config = dict(
    n_layer=20,
    d_model=384,
    n_head=4,
    n_kv_head=4,
    head_dim=96,
    d_mlp=1536,
    vocab_size=8192,
    activation='squared_relu',
    norm='rmsnorm',
    norm_place='pre',
    norm_eps=1e-05,
    positions='rope',
    rope_base=10000.0,
    rope_fraction=1.0,
    qk_norm=True,
    attn_scale=0.14,
    bias='none',
    tie_embeddings=False,
    parallel_block=False,
    extras=['capped logits'],
    init='uniform',
    init_std_qkv=0.0211,
    init_std_o=0.0,
    init_std_up=0.0211,
    init_std_down=0.0,
    optimizer='adamw',
    lr=0.00125,
    beta1=0.9,
    beta2=0.98,
    weight_decay=0.079,
    lr_head=0.0045,
    warmup_steps=389,
    schedule='wsd',
    decay_fraction=0.686,
    decay_shape='linear',
    final_lr_fraction=0.05,
    batch_tokens=32768,
    seq_len=1024,
    doc_mask=True,
    train_tokens=338700000,
    steps=10337,
    dataset='wikipedia_en',
)
MLP neurons of a small language model. Each row is named by its layer, matrix (up: input weights) and neuron, and shows model dimensions 48-239. Each number is 128 + 32 x the weight over its row's rms, rounded and kept within 0 to 255. Numbers have three digits each.
After each neuron's rows, "fires on" lists the tokens most often at its 100 highest values on Wikipedia text that the model never trained on.

L13.up771:173124122121157126135143094132094196180144155140101027051146090121177206158102143124106165189109143105122157138127139142132125170099143127163099146151168159130149106137113045076151197158107104166133097161084159101150154167129155118105144207162085152093161139142158129172164146093156183137172184101111157132150134136147107143139100150129122138183085137123172138128145153167148114093075139118121149140105107133154120150131114121118168124099061048124111096087067117132117080137097186184176130153135094180137122135126194097111146066119113149100187158165145115086150178162136136079
fires on: " |", "M"

L17.up119:074114143113199084111141125027103127125181153116128095080113129173172151125166198040143190128104130136084113142117165174159103102140156117131121121104088133182174129175133178075147117164078123101145151164139122113145111096102146103126065111128111190082161101104133231110101118128134108120146077087164116137081119102141130071179163109144096174107051123193101137153131126142041122110097149165110129124111159154120144133240094124142103130079115125131091160156095127142128161156156142096147107091130157119127158119116173098061140111107104128165118116105129099087092080168112097103
fires on: " |", ";"

L10.up516:153092114046206096146113108125105138040172126122132113145158082151141118096126147077160127083179151139113152102105131127138138133111090106145115138091106085182125095100100152072114107162088109157155139139158149082126079093178183157178112112193098141086146123152069136059150141137113100108136092018124119115135150098107134131153111184137142134076128150197150124202118190126090167155109141164139122149121092107217168187144093137104120139162089159105030128128128081136154090080175121121132151135133158084233119156122189100066052150116158180088130132137150117146147139125160105044
fires on: ";", ")", " |", " ;"

L17.up1503:123133074124118133109084112092087112170162121084121105108136104159103089130114133092153163098161167153065218107094121172172121129135175163106151160094125072120125158140167147102141141148112139112124211158122164152119097123122192123171101101102108126059174148060132160125171121178155087120139139141160151154141153118097140153162134125150139142119159171170078176132118115140118132130092145122150146140102123150097116126155039124108101141149074163163089151162122155185133100112122176115108127111136083157094140132153153104066072144120143177162110150163117098131116210110114088147
fires on: " |", " in", " W", " L"

L17.up1313:088105098108070084157190132012070168130148133128078116115123078117153091047131136095154153091122139146132216123111119126114059078164125087140183148087153092139134165167118165041108170164106129148190116110100155052150151110146216110087082088088115091113148174135162140134090161121125137135199124065173115093118196134144144132123156116121116215135100134135126133143163155117113126123130129153132160094099109125163117179143095122122139095117061150117148099148146099169154116079123160117155134147114145112140133150147164046063080115147139167113140135142133112157105160093120138074
fires on: " |", " /", "'"

L10.up284:088137082119113169170165135090168141066147177102087151138175103134155114137162105128153086133148152115128148131117135159171142165157166113138123171071165105129120165064137098129125093118096162129065126114087106131062145095114178143108100127130113142105170147122141079133127176103156141145150057130152143178175117087124119109145138127082083071152144128102068171143130182166124083153053103108081105068118119136069081127195141158123119124051123112124181131103126092147137098096162133182127125146122113115136143133114110165104138151128125095164186094085091174127074095157145111157
fires on: ".", ")", "/", "\""

L13.up598:116131098083174129167115171099078159157166125067132173146070153130149097175132127153120184142127105063156151103088126134058132116088157110071186170156126073135161103085183163097110159134130139162096136122150087187063140165092161150011097120120154214105094140074133091153124081103177145142108153152177130117135128049121098125151100157109110108129148137142137142114122085184107119107124127148095129145105084127134073212147160100107128106111097119126145059089133148059157050099158115165147169134132171128155137099101144078058066119101131088097116130079162117127163118161106122113
fires on: " |", "N", " (", " on", " to", "P"

L17.up1133:165115115080131112142110111098180112149138147067143123104098139106088160164165140164171163088140191112158077111129139159149115197145177104115100154093159085112198121084105146062093196131104126146148072073082093109101120140136190127105164131153137103134151158072169102142082072179184094160185184139153135135169133131169081185112151114132119158145089173140125080129162143141141142124126098127034062102121107129117036161132140142086121133151096118173134119168144130065155115093144118153116158163118148120164070128130106193099068106119149133095108135050193166063144153105107147034
fires on: "\n", ":", "|", " |", " ="

L17.up884:119136133116093130159117127061140124115094077204175117128135102158139134110082137157171137110140109120124132120179056134145149122125126127122118161075160061112105173156129088196143110140141125174130118209108156079105143081180130118113140077170103155145153180101124130128128151139127100158127084126187129166124110079136098145106150077103073054182106083128077129150166134120187104132070121154109081146116074128195123104168108156147142165130145112144083171109149124136106135161208156183102141111113157077156082103118136157124083095137132141132144111137089140126107131114107167126
fires on: " a", "ta", "ome"

L10.up1207:146145122125130140177117165115144060102216118119164086116172111156147156153127075122113106119136153081089167113138095155143092078135161152167073136098135120133142135127124215164143111151110105152130129153203120067056144068127115081103111106132115154129103177069134216103115112149156127158135097090169105138148153147146096117144130094155070121212112097181100135137173150098194204094126084094131141105119115159164097119130095159114154142117144092107075128088111111159150147128165107169147086181133195134163091127152156085091108128162125146126139126107149089108169125135198141111
fires on: " the", " a", " his", " an", " her", "s"

L13.up371:184124127112154103112174131147129116139199108120077125116113121138126110148113168187153115150118163101192120152139080155144117147142185152098135163165166163122158065097119113080068203141134101102117112096128106114093197095089170109136151150103097152099160094132135082135090064133121149164133170153143129109146172042101117097146103157159118163151116153150159156157112089105108046108110130137103115135106162201164108134102088165101128131124120088161110116130094100121146098150113170135138126098097172126186107154086109089156104058119065095071178109112172153177145127097120132068
fires on: ":", " |", " ("

L10.up830:133107069074134151127117142152102135139190139098059120126161155141129067134171096096162112103117176099161160094129155143194152093106138089084106169098188111124114154107134143175217159094140105144085128105163089125058196132132193142137076178112112139133168095123095159102086159088171136113149094091163183151167134131115139075116108086150110120113123063103085101157103093106167083163088127145068167134116103100124060178164106117125103096107080129149116096088177090153158140139198169160132061122123127162153101102161151095108123119138141137120168144093120170149087097143097169102
fires on: ".", "=", "/", " ="

L3.up765:091131166125173087095178131174126150115077132136114151096118139190137060086045100147134140131118158157140169066161087144154116093111117105145098101078101173143099127095111151123129101126132162173149185140138146100155116220110187092150145088114158192141156108084088133086110151149186183115152126153107134113163133144151147091161158126127128135212128070107109115094113060132125139118105147051077151148123123152138129116130087170129131124147177145132094124165124132181094120140160150107130094115130097182177089166186136142127080071168108164173147115172186134086139136101135118086
fires on: " round", " Year", "ek", " week", " Round", "ts"